Weights of a small transformer language model: 16 layers.
MLP neurons of a small language model. Each row is named by its layer, matrix (up: input weights) and neuron, and shows model dimensions 160-351. Each number is 128 + 32 x the weight over its row's rms, rounded and kept within 0 to 255. Numbers have three digits each.
Before each neuron's rows, "fires in" lists the words (lower case) most often at its 100 highest values on Wikipedia text that the model never trained on. A number after a token or word is its count.

fires in: "such" 21, "where" 20, "during" 16, "after" 11
L7.up37:133140132120102136148129080126165165124080092118110127148138105106141165113133117159107127141167158128094112120064138120153120109157139120116144107139113083187128148076092061134092141068097155108167135147150077128103146135145151136201167134073079117086183110183193099105083117091124110118220105137126161095120135190122180115112125133107169142127072144106136119140189068131127170150156138142148104136114120133207098149141127119106104130172113132110088128129115117172105103152192124109181142150134192110168116135072128149114066162166109126095090121122129143114112116156120084193

fires in: "which" 46, "however" 5
L3.up222:094121136124092114072156105136124135170152123128157142172132079069141146121100121210205178134144135121091071160098118117118166146128154119119126177114197070111198103089085116137075161105206173136143118169137081111119145112124107189148146142141123101078130137091200105141176120089166141136158106131158124122077085096114138101135153130091147153170089147100131143131086068129153149137097145101191151149158107131145082114133102061152051116158090120133130171126132124127126127161179110124138223126087116150121061153121116190121119134110108124080142104155112142155127142168142069112

fires in: "was" 54, "is" 11, "were" 6, "the" 4
L10.up1238:033168082135139115142175068055123100141112101101121126091207157174125142117160081144196127163149133117121172143130151169075093124127083120160178144089093157123100186138090122144230135226152158066102099154143098172167093138153132134184136139122119158124120146150117170112097171114138161133104083119139143116124128113114139154127115112071134163102088086106072083060104140134111096162142155094093130138145117091091156121119125178112107164135155104151148138168172128080122153158127157127178116196122146170083146140124116174121096176163170077133112093100084145116147120178097109128

fires in: "left" 20, "awarded" 12, "prime" 9, "positive" 7, "prize" 4, "removed" 4
L4.up847:180130126137087122156141139116139142159117132126123137137171149132094088129113107181175128106104173115135101202109130150111092191066158068148124125068145176068208039100130195139133139095079125170095095160157073132125034169126071093231143161104159108121143133096130124155208125121131156105102091100120108094102086158116128160127174212080099117117161074120119089167145141114108082149114080178138089086182149115137133133129142092114091147105125097113085137107114154098135098128136159158138151104140156095093145069124159111103196085110191132169063112132207147135099092146135141121

fires in: "a" 39, "is" 10, "an" 8, "american" 7
L10.up334:087145146136120139169124139036134095126138112138101126114156164161091129076183149136131190116090158174158067164137117128207168154161133072165136106177173158148129071116126170132110165181133083095100130160057112116138140167128082086076105195117130106128147131143179159177148131136155087121084148139137074154108168135128176103115154095117142118075126165138151056129183150092121091129126149126124133112156187126136080141121167081108111110144049118131094132092115119135151175130142175182171180132152144116144130143142111125123123106100102136091129124129159120114172183145129108103

fires in: "him" 21, "operations" 9, "partner" 7, "general" 7, "according" 7, "focused" 4
L3.up879:148147148142104130103115162110133187145050105159147155076172136117111162117127133152111151197127155135104113159104141095148058191120107124181179132106152120119129132129122201138145164143118098098158135111110146142159175149110090164089208145114129022099131136105122118154168159133139053120154131127127081132135125136152038129142154152039130149177127120142080151179145069142185117179153113102095148110139141133113114119123109092111070111093095063123137088155098114174117123060082139138181084026178130088088103133135129156136082114102156141152150097050126197142132148083155180111

fires in: "he" 21, "donovan" 8, "don" 7, "she" 5, "grand" 5, "72" 4
L3.up327:098131138098193149059160125086159131123102121182122113065170122190132140114120153149106111134119113158105115133159131061123150137142103108083122072136151121106100117124107110107193155127099123126090124083145127087107162148144137097106067124107121165124088106089100107108110135153073101133119218169142137191116136140022132083075149181098214122147071075160104097174131167150116174147137130091165082152164097064056156184146123195130111151110181103140167164115160117154128129156087091155126130124112147134110112145114189183134133091136103167112196095101115191131101079150092111098

fires in: "the" 55, "w" 7
L10.up594:104107150148156106115148116061129124104097139139138106142128157144093129096095121120163136143052132103132095212120151150095179140193137115131156094144114131180108153169123151155126092103127204162164136172106101087193154137132175099156141115086077120156160169112110112110094183106150158065145128149162122172078091200109173128099132134153157123106110168134099119144174121110149170147089129157149136131147141129085093101128097172084095167061104119192144142106161080134104124087130106121153145154169141147085050150142119109142133134157162072110134117188134132094125101125130130135

fires in: "in" 15, "is" 14, "also" 9, "well" 9, "on" 5, "of" 5
L10.up559:089190133090120157116119078044139118159113133109191099176152218194124118083100112149108147080066103159149191117071119154107137164147143167163110108112111128105064099113102138116133160182112146139109130140211064138154102144164138168149138167153191155111089128143107176120101160118136101100111111081141137165172100177095157151162140091122111107085089092160135140106140125116106157124123138116049115218148145095133125128160143154097119104080148175142178164122150147089124140159118076122177158150131082155091218062105099151142076129100160100095166070155123149219157123149119101153

fires in: "in" 23, "of" 15, "made" 8, "he" 8, "who" 6, "left" 6
L10.up222:126146145147149171088119079145163145078119113117165160050056171085085132149082121173135120122142161134122125120105120120121128125086155064155116094120053152156208137115124116145154167107112107089109138147163065190129150129132155156123187113170129133068137180105079104104128105149088049120157159158131143115122076172102114060151128129081153121147105120151049124160110072158096073099175086110188101140171105122158149195166170152138113155142164054133128186084051188144123128082113094066148142163134168109185123064160154143106118091095126116108148132092120089171115094126106121163

fires in: "however" 31, "home" 15, "very" 13
L3.up263:068127137109126113159132140112137070163095149174120142105172131131094060125149099165131131160134046139103127173180118116120110104141154095086049078104171153082132148099044102127126140073084155142179132113131129145132129107124133099190165137090096124115080110106091103175118183088111147126136137121090160145151106143132120128177081192072113118140117115096159093145128190125159123161116118095122099151068143126122100133130105173097103138127096129092090121069136113087133163139119061161088192129048145105111116084154076157124111193146097136107193122135119137102123109139140098198

fires in: "where" 20, "during" 14, "after" 13, "wood" 6, "outdoor" 4
L4.up1023:143127050123097132136144154080124126125125105116130106097115121164179148129147170185142119131100135154118162147092104134120171088255158155130154085141103182097138113052113143090149114168188094160123124122120078148115162140128086107126175155080146184173128127140177057116193115127120128171153068164141137209135145136109094166109105153153112114167092132107119157141114040131082132131190171142163142113210140146176125116127136116152136122189111144109159158139127089150138150150102135106182102125089129091137095162109170176131093183159130116120129137192175108075167151150131104158

fires in: "a" 23, "with" 10, "of" 9, "also" 8
L10.up896:150133100125137153132132128092167105151133141137084142183161138220165169118147178140107138077084097106200143085108146130165101098177129121135139125115195162114091086119126087098078149159161071132156139117157089130164147145192151107159078168191145096103180119081093201038126115091167124119109165111089076098134167174079154086133122145121109109135118130173102103161145129138123130170142093142097177156148129124124087110131196139152080152109126167196099145129103108113118168135064165121113167109170118107062114112107097171130167147169137075131119095118149190126132134178118120109

fires in: "time" 29, "name" 10, "which" 8, "after" 8, "foreign" 4
L7.up101:116119105132174166150084098090171154144118144129159145114141126155150104111151120131161074145107159160117084142092093090187113213154131104145148119159138106159136096065043121147206147123219151102107121094080146155163149144139059148154133175087105207166130131080107117083099132143153116061090133177127146169105109160099179103135093101119158109129125129181146104096124138174141141132167094135097114161135137129161141157155145113178137174162114164180115218148096174167121140090165171126131122134158157184133158119096116149149133099136110127062113135111112184128155098155121105120

fires in: "left" 23, "prime" 10, "positive" 9, "home" 9, "saw" 7, "right" 5
L4.up359:182125148108122179133145119087145127168136152112100167086107189145096055128132098121146112152111122133097099176186158130096137135166085105128116139107151119147173081170094144121205199132140115120163159099148186133160090145128065127144135143103138187148071159220074122054137118114092157107105143145117079112124128071146105103215152120140147095150120170104133109099133147130109074095090099162098089099130166119133101171129154094131125132137134131102150146151123102135136050119131172124150064171113113151082153137133171130095135129066202142133126143114131139125084129123127125052

fires in: "s" 28, "more" 19, "indoor" 6
L7.up1355:080117159094143115133132114161154123163126093180182144096132154134158160121125140128144123133147120147158129141172094110100062120082152117159122152115101157169157103124136080126152111166189092168136093136099147108067159145118078134168179124041119125116057096149159172094161146127124070099142127093134197118114168114131143103149077127144074113074118067119143113097097105113084129194116134083093118144212097119062146121112158109112177097146151069144173100153080109097164158171106133149146171129142139140077127108089095135142109109154124159118167149115112109139161150093122225079

fires in: "a" 57
L10.up391:138147063110145139065113139064141113119130136123138085120101118180069149137114176167174070125101140145144135101164121159131084143121164063140123118139093162147123156069144121080069130098145108133146150199118177138144133176130084068114107134125124128128178102116107114099062180112182159135140159172094085095141113159113133069148128136114128112120093136031121083115157183106173121171114165093120178177110169110082086133111119171171130098141095104133108184129148096206169233091104157183166151151149108135107068115099218172107118151125133118071109152101151171120207131118120089110

fires in: "named" 14, "left" 12, "first" 12, "appointed" 11, "same" 11, "eventually" 7
L4.up997:137129159163140098154158110081111131036129151122057137088129140132126082135120146151141105151193178152118177089149121187105118125115173108104078063079207129093131130105124109117150163177127081128175157138148147142111109145124173196080167119117211150134158136129158085176135156123138129075149093113086099171130122101114167130126139191092084100146122084100136128127151077126148074108158061127079104126186160125137141089134150122080094058097130120090149156120097118192137141163071069099117139166182175110101113123098089153172154126160131149159160129150096161140071142116055081130

fires in: "of" 19, "to" 18, "i" 10, "t" 8, "not" 6, "than" 4
L10.up1151:081156130099152132128141092115124115131123150125179120152152132125175112121096160128101147127119156155185118094061134107133103088118172111119109139116092156091109108112093143133101149160106101086168111109115150170091154131109136134144137124088141162077084089135129195104154089123141163143139105107123104138104126122097193103077082139151132183116116061117142065097141150149168181125108118085126086186132167157165139134102091091191050153120065098086129107207145147057156184115167174147151095178131079129127185098092155140155076167137155111115181073190086150155130074148083161155

fires in: "which" 43, "this" 12, "relationship" 7, "officially" 5, "median" 4
L3.up813:117135149095170125141180144167141148095113149164118125075164110155147120133112135152142144130139171152145070147211096143128112054130137171070133149110200154096117169137060101126098135128126174117189136135176138116105174178114118118161178128125130108115167134179160127152159135093162138100121138147125162150171079166134168058114091135046177126156118137148137118093131110135120110158132089063068091123121188140164101087130152110112119112118093126134123140095129137133130161157071035103131192089147131140104077152116157140120113161132113133104167122109113086130091164128126150177

fires in: "or" 54
L4.up1356:110125107112128118146184123086099101142136117098101091133080120114122102123095135133117108094166051095133085132097138110140096140128131144115137098175080151161175083176145060135184129071144058125087158152140179080155123111130088089136072135083129173169144125121122148104154146131161148133157119162116073139132139110123165072105173178164107110115075129124160120098111167130161130106068096116126169118163050140111176086133167118086138128161132084160081185113169196106133096113129124110176093143118124138143123094156115140179139107099130151137122119158064105136190127156053105058

fires in: "and" 80, "he" 4
L10.up49:114133123145122086112155141149117180112122146142099119167170158167107109120109159144145095127128139123125136115147128159173122130133050119122181123076136186092156173112103103105154170148159110147109117139198101127055125184139142144125170112100082043163188141045144110140115107083118102063106116166161177178089083167081197136157142112119112141160093139194078155164156089157104158143106157121131102175112100155179110194122124092165132142128128129133161150094150161056154141147137093110112175137163109081154135106167134082082112153130137067087138083138146075126167105113107024181

fires in: "to" 67, "also" 20
L10.up1468:095163112109165192130120098137130195095135147159118140135196131102097080090125142119108136131113137162139131100117178146120110147117077098118194129099108180086093117066132084082181144135071089116186133116180140155088162148133105158125174148109100153085129160074059153140065140081159142110122102133158126198165101162102124134118117137176147098137108111106092144152089144187090164107126142114087113088129132086098112175099129141112072192090146157108137155108134119114139150149173087143148148129162213116142192088112113148132132179140108128098135112113098170131206123146127106090

fires in: "and" 26, "in" 24, "to" 15
L10.up1412:124080101096169113098115191090151182097115171123165135175114182186075078117078152165147071118099110213145120119158123126183108192110086188061123080077096147085111153114111092109090119121099183155137109119158062114137185128159091130128145113156161089155124108150108130154129146062178098132117154133138152160159123138146148116157130130151140132102104135170084091133122149129108148149111162149140190161148133117110134116139118165122081121138138156192114148091120095117100136164095163115100145116135096086056138108125089077158094145164150070126090130168052126193096106118114083142

fires in: "which" 26, "father" 24, "whom" 4
L3.up955:127128114126159190085163143151151125185153110148167157161138115106143060111124134166066174130111132137108083134076072195137116158177139138095132181126144093128168153149122098105075160088164166070201123097168077094134110196126123040186128155148161189124090145112135142142179161094091128091129133117105129136083064146163158136118085151084181106100117160141104104125125137139104173103116133104137086126189127094164100198131177121092171152151103175105112149071175079087123150137091143196159193132066146095118121092113248099136130170128115141130116125091132205149186139107172108139

fires in: "number" 31, "home" 8, "sun" 7, "however" 6, "exchange" 5
L3.up220:155127130101160098181122176125110058183125136162110107134146138155209095138188137078106080184149145132127139133107200162100154067152160153159116144126129083148123098079107152104107107057095155134149129144184142110147118036126164107144126115078104124117102126106116127124106123118055061106141145070137147185109113114141142165088159182078163142118147139138125131095085108120158091116146208128124146147102154137117107113133145117121171161157122123133133068115097150115139144170165059100070155129160114203134086135130147133091136128118129114136153117109135088112159123207116115125

fires in: "who" 30, "which" 30, "having" 15
L3.up776:097130145143189136117137117132156143154123119127153141143109145122146106133117121087201132135115159167122014098150152088121055119138150176133138121120173111114150156136116124157090157119136154104196142107113138093136195198137100135170153130074120064133140158130192117090103119107119083100138182156145078162086076160156130121083077130123124087140073091082112139108125077130099108155121128117126134150096118133087104139132098134179037111148152112106163209078117127158127151076131089070116139076162144141066107106129167173112099118111134083128105113119146069155122106201111082144

fires in: "father" 24, "half" 12, "built" 10, "air" 7, "foreign" 7
L3.up523:134144072091146131140122122130113147170108114133133134112124117101139133114111099146101183128137087140135107192047094082143123132086143139123170187146202063114194084150112051129186150129133155121175103087160137138123148146131140130085185137241139142083093152120123118145120134123148115114107074134130134031135080197104159146165132100121177146124117112225129100144159132118106169105119111103108127139172064116150162167141130116071115133182124043122137142167137159193131116173108153141181126100151140137153142118117129098128094172122132105137137141123121127163138109116127094209

fires in: "san" 36, "recording" 9, "him" 6, "his" 6, "name" 5, "assessed" 5
L3.up465:153170209081127114128121153155123155118104151162109124106141091103125095112155125156084103162110104143115150110107139103154155170087143079097138131130154095114100122072060087118212143188174135110177134112123110128128097158125154097158119123072135129140163147113139130110169163125103087124119177166095115141156124173142146168079181119117173144127117135154130102151151079107100127169106176132100091111123126122094161189138119138133116112105129166121139146113153094117133160179087115192167100141132196137132094087133083129149100152094164126133126130114177135121179095168124160094

fires in: "him" 60
L3.up1258:145126150120131152159115132119101121181153050114140131139096087093132085119153141145091132117105026141115053178071117117131162153062147127130146099133094194101110246133162084120053141074209121034146110076099122082139141069125103156149162141163159102120079153084169119129181138136138099144155138123136092132075134156121106159055107159140114076117130158167102137133134096140117147172106106121105133155139113124085119159123085114196090134114185180158179127130144136093131159094101166167132156144105170108161097046112211138144115134132127115104097108113127164150155166181104090107

fires in: "he" 23, "route" 18, "tv" 10, "company" 5
L4.up538:145123127156159047146101128160148160204151121096118149127067120096093126124178112161158150117106091130085160164140195169156101093098130125130133138137116115109065162103108159100111129111189149100110170119106097106125156175137195138080132199093115203146131074069163103113157145150149098184080149145166056204101065151136121143129119084116044120154143120170094139110165134141058163130067139158089147102131122087104173120116092126178141143149114163079143144096080108148118145143149134120146108158089145152145094089155053083102106131131166119079126127100119119108174127123117130170

fires in: "up" 13, "out" 13, "her" 9, "a" 9, "his" 8, "tsinghua" 5
L10.up852:174158170086163138116192107094127126085116122124152144090179127105114122124135124114109144114129153114150096138115123100183086104119076065063131105094073084094187122139152171152128161131075086082133094172086112107167161130105121155082190112129130175098150115044138141187117156103101097137120223142101158128085178105091098128127174101175108155111108100091153104120161106133118102138053098095120122168141127104182155159144087153136144158152158117165167091124135152094139162105153169142126139133159177117167187103147088144129095149101128161141113077062116074130207122148133096202

fires in: "this" 45, "median" 4, "out" 4
L3.up1004:130143090059112165113117099086122075136117131158128115097144125110180111124128151138136163117131115120105143151119117051142120131156120078103151125105091142171071071073106156120082138100101138080137130171126115142141144160121089083145133125117044118120072106166112127171103149111093150154170141155061155189134088140106132070106159076069103083170093040127118130202059127126087132114099149078156131102126114137144080131133123132137126135183121167166149145145146120112124150170151101111159135163087153143122109151132096157136112141136117157117148102052071123115124125142140107102

fires in: "of" 28, "was" 21, "in" 12, "is" 11
L10.up692:095104133133164088100153089082166129135117126151186093138077166118063095142097148083159118109096133132139074178087124080107095096142131111178124134182080157115130077069111142152162149131131083129128100145087095161129164186063070134175184117069183107078108120124146194106136110103147159098109099139103121244110120210130125123138174152121103115063127072175152103103188158084110170155131106135144079088156105116146111140156081137169109183119114187139118121127100104079109142050139108150112161174204116101108119118159110091139108165146186127140182109158178115137162140130082129140

fires in: "which" 48, "intestine" 5
L7.up1142:130137122157105144173148123103147198126177180141129144112150114128096081122128127120156086147135137156138165167138146124138109167142145115180163127120203135192114069148082144117166137147174135079146113107129110126186165165117075140121205144099034159176182143090068096109090133125081127066174118121113175176148084202131144143134165096117137104012177135184171107117121062154099175139122114129079140116155121131115105160120133148156121135149135223147138160123127117197149166148094186138244160143133138131084136097150189133144116133173114140091101154084110159120108127174104041117

fires in: "of" 31, "to" 8, "for" 6, "as" 5, "with" 4
L10.up458:103125126117150163063169186157141119077126191114160153094099155151165188146180154151144163132121132139089162148106119107132158255154105141025160086091171147152121161126128093133153172159154149157155133122103104115081172086093134068141130153179138113094100064108041140114103127127137142106092095139153111142154188099129140115109163100123161105109146130073146127151103178149111116129126167121149096095103177147098127166139132146149137183085108109143157132058102147150145159068107133163119113152144150125065158052118118125184129130119066108107135119084140158113168119136128125136

fires in: "released" 15, "prime" 13, "former" 9, "named" 8, "left" 6, "opel" 4
L4.up918:123124118119064150130127107149150191159140133131104108187159160156148161129114132157166128134147129127127173134133095148085130157186155106112083151113186129107113120173151125149175187124131102084124134172131106147124038125128077187137137136152093102132157145106089079145179144118168160104073144115112146162142102134138075052148192107127086100062134115165182113093111056124151166133104109061172033066119119173108097168124110124121100148115126094120177178090054166144134117141170135089094084142089117127099118049128094126139117122133096110088131101109087111135117087154163135105

fires in: "he" 20, "of" 13, "that" 13, "him" 7, "she" 5, "to" 4
L10.up344:150174071151139175099127148131124120097101120161167144099086143153126107109089162127111135122127069172178180101135115102158185156119106099132196102156119183146152117063123071131121122099129136146076155139112127125064145134105162107099148128110141097114147107142089111083126104110097123101141203175146113170108117111122162108112118070156144135142092082140106188205109151121104109165119127103152139180181102149154143174145094172132106146153171132153116173129071146115184195100117164115162105120123154120178137114155165169168084093133109120070117171125098157176142049123089115141

fires in: "same" 22, "first" 14, "each" 10, "every" 6, "one" 5
L4.up1121:105133116150113116128014151024127105135116162119126184111119163120155096128106146109143141176168077107112096130134170171130070130108131154148150133125150140131113153103098150095087124147180152110050171097100157082152084106118158121133131099119131131152141162162182089049147124131117077121104082170128125115139080100108181088095104116146125101126088065140126113114186157131061164118138138152222091135142101079143136144137109152115074147125051047145115200122182212199137150118133123124114167213136150108103111125157141168127129131129132141095094123157181152091137098093102136113

fires in: "s" 16, "according" 14, "general" 13, "named" 11, "per" 7, "authority" 5
L3.up634:138136085146177123132133155086147165105086154164150145112141119151106162128126116107118106135127229155134135136127168103121086114153113131135169180115129108112090085111100142133226139154051130147164139133145147137171151085137132177076163137081052162122094147109116123139161127100037132122131137139125137180089083133090103145142143204097140112117126116100137108195123124127132146142138119108098114136144064148111094144124078182067180138171098075147093141147070154088130143104146130071182103048146099130124150117129076122113123139137142107128163098048132136126123156140152092150

fires in: "him" 55, "x" 5, "head" 4
L3.up840:117133132105108151145142141095088144141122100114144118119079138078152120121171151157084133136110088121101034198032091081143173174140149150138078179119097113180127170135165067150084144154146111112084105116149077186149163104121135178123169137159132152140081153140132117114154162140184103128101142104150126094101121122132166180086191111127131142103153126103076139129108110115108162133132059135112134126132133108123080233124192114107134161181179097145126110185111152050119153131135148112164152079182126124074104013128146102098120129098118167157152137081092086179138174200159098121

fires in: "him" 30, "census" 6, "half" 4, "working" 4, "father" 4, "if" 4
L3.up1471:147159124081082143126189158096127133124104125156118132095134129124140084114193142084135143168106095161078085182082128116141164182108147106115163126126126115110127101157133101135156142100162169113147100114103126134144153163131203145177200155177114090118152152065054080168102142095123196122097130123097114153092121131095099141099114185103133079092113118085098082114139130151124166088148163109076098189114141123088142191137152184180190169181081107142114151106132142148138194095123086199169106077106147151132210084139178145126123174136129115099111115117107159219165136149071106138

fires in: "route" 21, "he" 13, "ld" 8, "housatonic" 4, "rtr" 4
L4.up690:153131085176096135194140156118154124171118095127087110145161129109145186128147158104148055162100113147095157131089141131170101086125172115106076130123117083064141104131103096178116093128131110139092065150155173206125076113141138145128143130133159155072145110148138117066110161140119105145190153125088094162117028032133083154060161127155093165146136143106113109121170165121127123141121153165158136138142115116086161158122089165154085142050089124107194123103063068047121152133116102139146083153119070101120112190161045097101147126136106098093167132232171143094149141148088078178

fires in: "two" 69, "there" 5, "up" 4
L4.up1323:134150152128104173121128226090132131147134107111168134146181131122152118104070064127174115158117114160107158180101111146096067134157117164152078158127073127157132077209162129135126149103111093100115099182142101129137161132157087093155112162090085115083117119114113134185112123108136199146127166099173111071128174162130125154120139094147178175099138119092148176120145074134116136122132125032176115146080110075146172114125128180116147124074114087152056125190167126189151127139144144146199161160151124174091111116142148113126088116092124127140143103094126159085153154130124070188

fires in: "university" 38, "mathbf" 7, "cole" 5, "congress" 5, "line" 5
L4.up533:167126164182110173100105119181118185094118144117054090095128132096153097136113116104139160093120139163079147073109143125151134128117108135145179103089100092132111135091109161130173129165154152105132143131116181141166123164123107074147144158104137141125164121111050101105152133129120224074180119121118136106129141173166027190119101097132121065118083174151092109127123098118110110131115100130177151111144181146170076134128091206131107118168115082094114166121153126153128109101192096159131119103089114088098152117133100096112121116168175137072093170093172134055154115105127108144

fires in: "make" 16, "there" 13, "making" 9, "made" 9, "left" 8, "it" 4
L7.up144:135163147145078104165186075169149107144129152134103170141143116120112081126127088133154182181132159102130114143091145150130062150120074193179101133094132146118234140114103120113106113122132109163097128138126175093099144142157169124148173141093095127135093150193134169118087156105148150102087131120099137092090179103116117122162217118153122140063162136120108122084122088122141128093119123072106153148094154105155111162134123096147094117106102074143117152159115158070151068173156117129114130136157078110097134134126082120129098075115145122133103115138128108156225076130152201138

fires in: "japanese" 34, "the" 24, "of" 9
L10.up488:101146125149173130115117045077136176098099123085132053111129156188162164125111155112171127172108154093096146204112123162116122136132107113132139118116139138146112154107174144106151084160118076133136116169108073105163147117107149184217099152102104101158164196139100130110170100124151119102047124089142119129149060116085125121084171108160095127087107124128131176114091111153110177152080130118115071156153173195150131128122137098104128158085114134163147143127171163134111116128129118085187132118150115082141071107126116122118120138127113041102059117145135156127118076169147133148

fires in: "university" 19, "gang" 9, "chain" 8, "class" 5, "line" 5, "high" 5
L4.up537:096117075130124111127109087131094112125138186152152140096105146149123107133147094172111122175108119085134190134138138131133130107161200174117156146080151049103146138181086128155090152078160148093178112162106191083145137158124102087082095210171107158096123144134107116094171176120103172093170127102074130113136184153113132097195099062064125064128123171151152135115156078120074132077062137123084149127113150101127133103135160149132111133167146096121136035135158065104144115113137124158096196170128125136116175151097094083119162103121129163095123169084108182151125174146072134126

fires in: "two" 18, "where" 15, "work" 13, "party" 10, "land" 4, "gang" 4
L4.up65:174110141190180118153098122124133138112139088109132139114087093144166141123106106126116063074151150123140084167060105158136136145181098127117110174152164193143155127163142120148075126113134105081117104151125105086147177122139158180123163115070117123107142158121137147159099154124185099184043166112169139155130141126153135096106098151091140160119144087085132128125107048143107152122103171058142105175102140131176043094124128148121154070132179103144196131118117149097137116155127158083154132179147111113128171071114104096158123062125169098204139150166132102128139128145139041120

fires in: "first" 52, "did" 8, "left" 6, "need" 5
L4.up79:176131143112103128111116180121094094028116187099117130075143119165126121133167108081139070157132135135077050140130114114101194102104107092154072080089129113147100167129091154183137244142110089073137123157065155102109109174119075112048101098146122098103115092105114152180113092124132122182083189155072134135107162135139160170146133089101167123091164154118157115124163157129185068122141092137170111142156132095083151160133101144108095107121138132157191108131067116167132183108117133141141095071124168073067109131133106104150149154135080150168176123085083127135095173152146128070

fires in: "her" 33, "first" 10, "second" 8, "each" 6
L4.up971:094141110115116139105123160091139151148112116089074167084116115106114037125102104122122111099140054142133124184058147123116129103099138197105100127175076120133203097092152109123120136225122113081125115126126112097118101129128086153153134152122134047090140128099159124132119126123139144168127092151105148120131125153104076105172114101174105147149155050142173128171129131121122113193089196139226166124126104084121149129135099147147088096071108177114214142131181150137129224083184175202171158082146185145155154125144097087141020186163101127089148135133173088119176109081089163171

fires in: "after" 29, "when" 13, "as" 10, "and" 6, "despite" 4, "to" 4
L10.up214:074147105105134080111130082102152153130139113147148097124161160128172117081093147126088100154153131126170103106111167082107096123097190139097184155185085154155127127101116085164133097113119116100148188140166174140142154161174130190198132142147158055072101175159137138098082143094101122100135152111115151142161076161146092108103140115143133106119035119136133111136131076122101175167107152130068149123161109157161132159110178185078120139133119116173118075152123117115131135165200104108132063147163141179193194118148101182132104140117146151052124134154149133143155107160087128111

fires in: "used" 23, "appointed" 13, "steve" 10, "developer" 4, "leader" 4, "developed" 4
L4.up526:164119153146142209102144124171117150140147165117113100089143128146079066128138119137152163187159114096095129186084100135083160077145122120157178181044111173049164182108113155177138221103137126096111153179151117158132145111130157120151079114112128100147092097134158139138136176133112115122108147130105158168122165139142155081113089128156122079079163122116172110169117082131070088155111173136097133157157157121122103108135130169154099136209197114085087106108075079135132149136139124192104150093041109136128139108093111144121061133121070094129145106159090128163141098163090139137

fires in: "have" 25, "total" 13, "land" 8, "votes" 6
L4.up888:162139108058094136171155111122129154130129077137173090139144146118116126107189106142173097168137146160052177157164106116140098161122136067126151096079129133128113160141109117080144155132103162122131118167125110075118144106150142236119121198136115109139194117140136157115126131148126127120080103074107117126107175192103136162179223165112133173160110132073119094066076142130122099159126144177111145077108097178100157159131050135103163143086155119142170118125190116103146117167180137090149123177102123151084089085114158133141147093197193128171146169068133134182092124169124059175

fires in: "of" 30, "from" 13, "irc" 7, "to" 4, "ho" 4, "not" 4
L10.up342:121115104122095118145105129122122086081111114137064146145100216152100184145133120143220224110088231149097111112132129142176116103185087111155138148076128110100110064119104078093120190200110080075079168120086101137126162143128095096147120152133136154153140139132119211097114137087134083116097155099141138129130154116172103125183140084104141108153123093108098098191128097123091144114120102067136065103142183121107119153095104107145117144128113150152127078044182181129114154146124119188127120098165168101159212117144076128115085155133077113168112093132071140154100138156137139111

fires in: "appointed" 13, "married" 10, "same" 9, "speedrunner" 8, "born" 5, "steve" 5
L3.up1509:088136161159102152097115058086114167098115154141127148079111132061184133135115115134164068177162136155123115098121166014194110125152098077082148096119158107106170076088105084154170183139127138096131125078063163093134196159139170147103167170101146059130138079172119125142157148111135071128078194182139175126124117157093152067172116108078108178122078131162161103139153108133157126142130087167075128126179089087096153146139169191142078100080165099102079171189091161130141083101145082171158142116082120141031135069131052138140042128119112162126160122065121117108167081113124128113

fires in: "out" 39, "different" 7, "built" 5
L7.up141:163146101106112132151091113134155126153070151172172111144109106122179160101155103076128179141082142127125143100075172114142076107145078114107128143158035132148147090119091095156117148064148153100144133139046169194108141126141098139181098121098073158096106134162196188108186145135153127125171091150111189187127067119122118137167122130108104067112117072043148078150136073152135145165090134111155048146146126135085112148142120120158058141109122148149160165171126160129146143220146064144145085120192115147134127130164109162129083181154148144120140137104122156141124111148114132141

fires in: "first" 36, "six" 14, "left" 11, "prime" 8
L4.up589:120127114054091124162168176037120085135128147061101147111122144148140191132161122091103207080153129132152127098079104113120103154129178080107136077114117165107100088089079072117168145164161143141100134164180160116081061064129105138165131119172155177115096142189148156110154113116164111158162095116087161092123134142139168101163165151101132174083153125184125100172156192128169070107096159156034054097144138119095170136136108087148121112158179097134090097134136190142140105127116178122097151105059139104097200087117160108114191196100153067140137114148126116158079120041139109127

fires in: "same" 28, "such" 14, "developed" 9, "unknown" 6, "used" 5, "technologies" 4
L4.up701:167134168143102095145155092080121150172132106130137114093175103140197052131103088113124138205142120119088136192098129148104190151159170127139170143120185166131144093210133166099188188120131146215104126118129137065152182087125131092128122103138101117187088091187174161167127145130124179136109156097095120085138147136162113085121169132089158101122142087143114140125115113136084090101151122103147138146181116137182092128132118170131140123134143104043147151134175140076132098134148088060119156162102077122096104148149140127134147048071148179103138117137103084131076127192044137124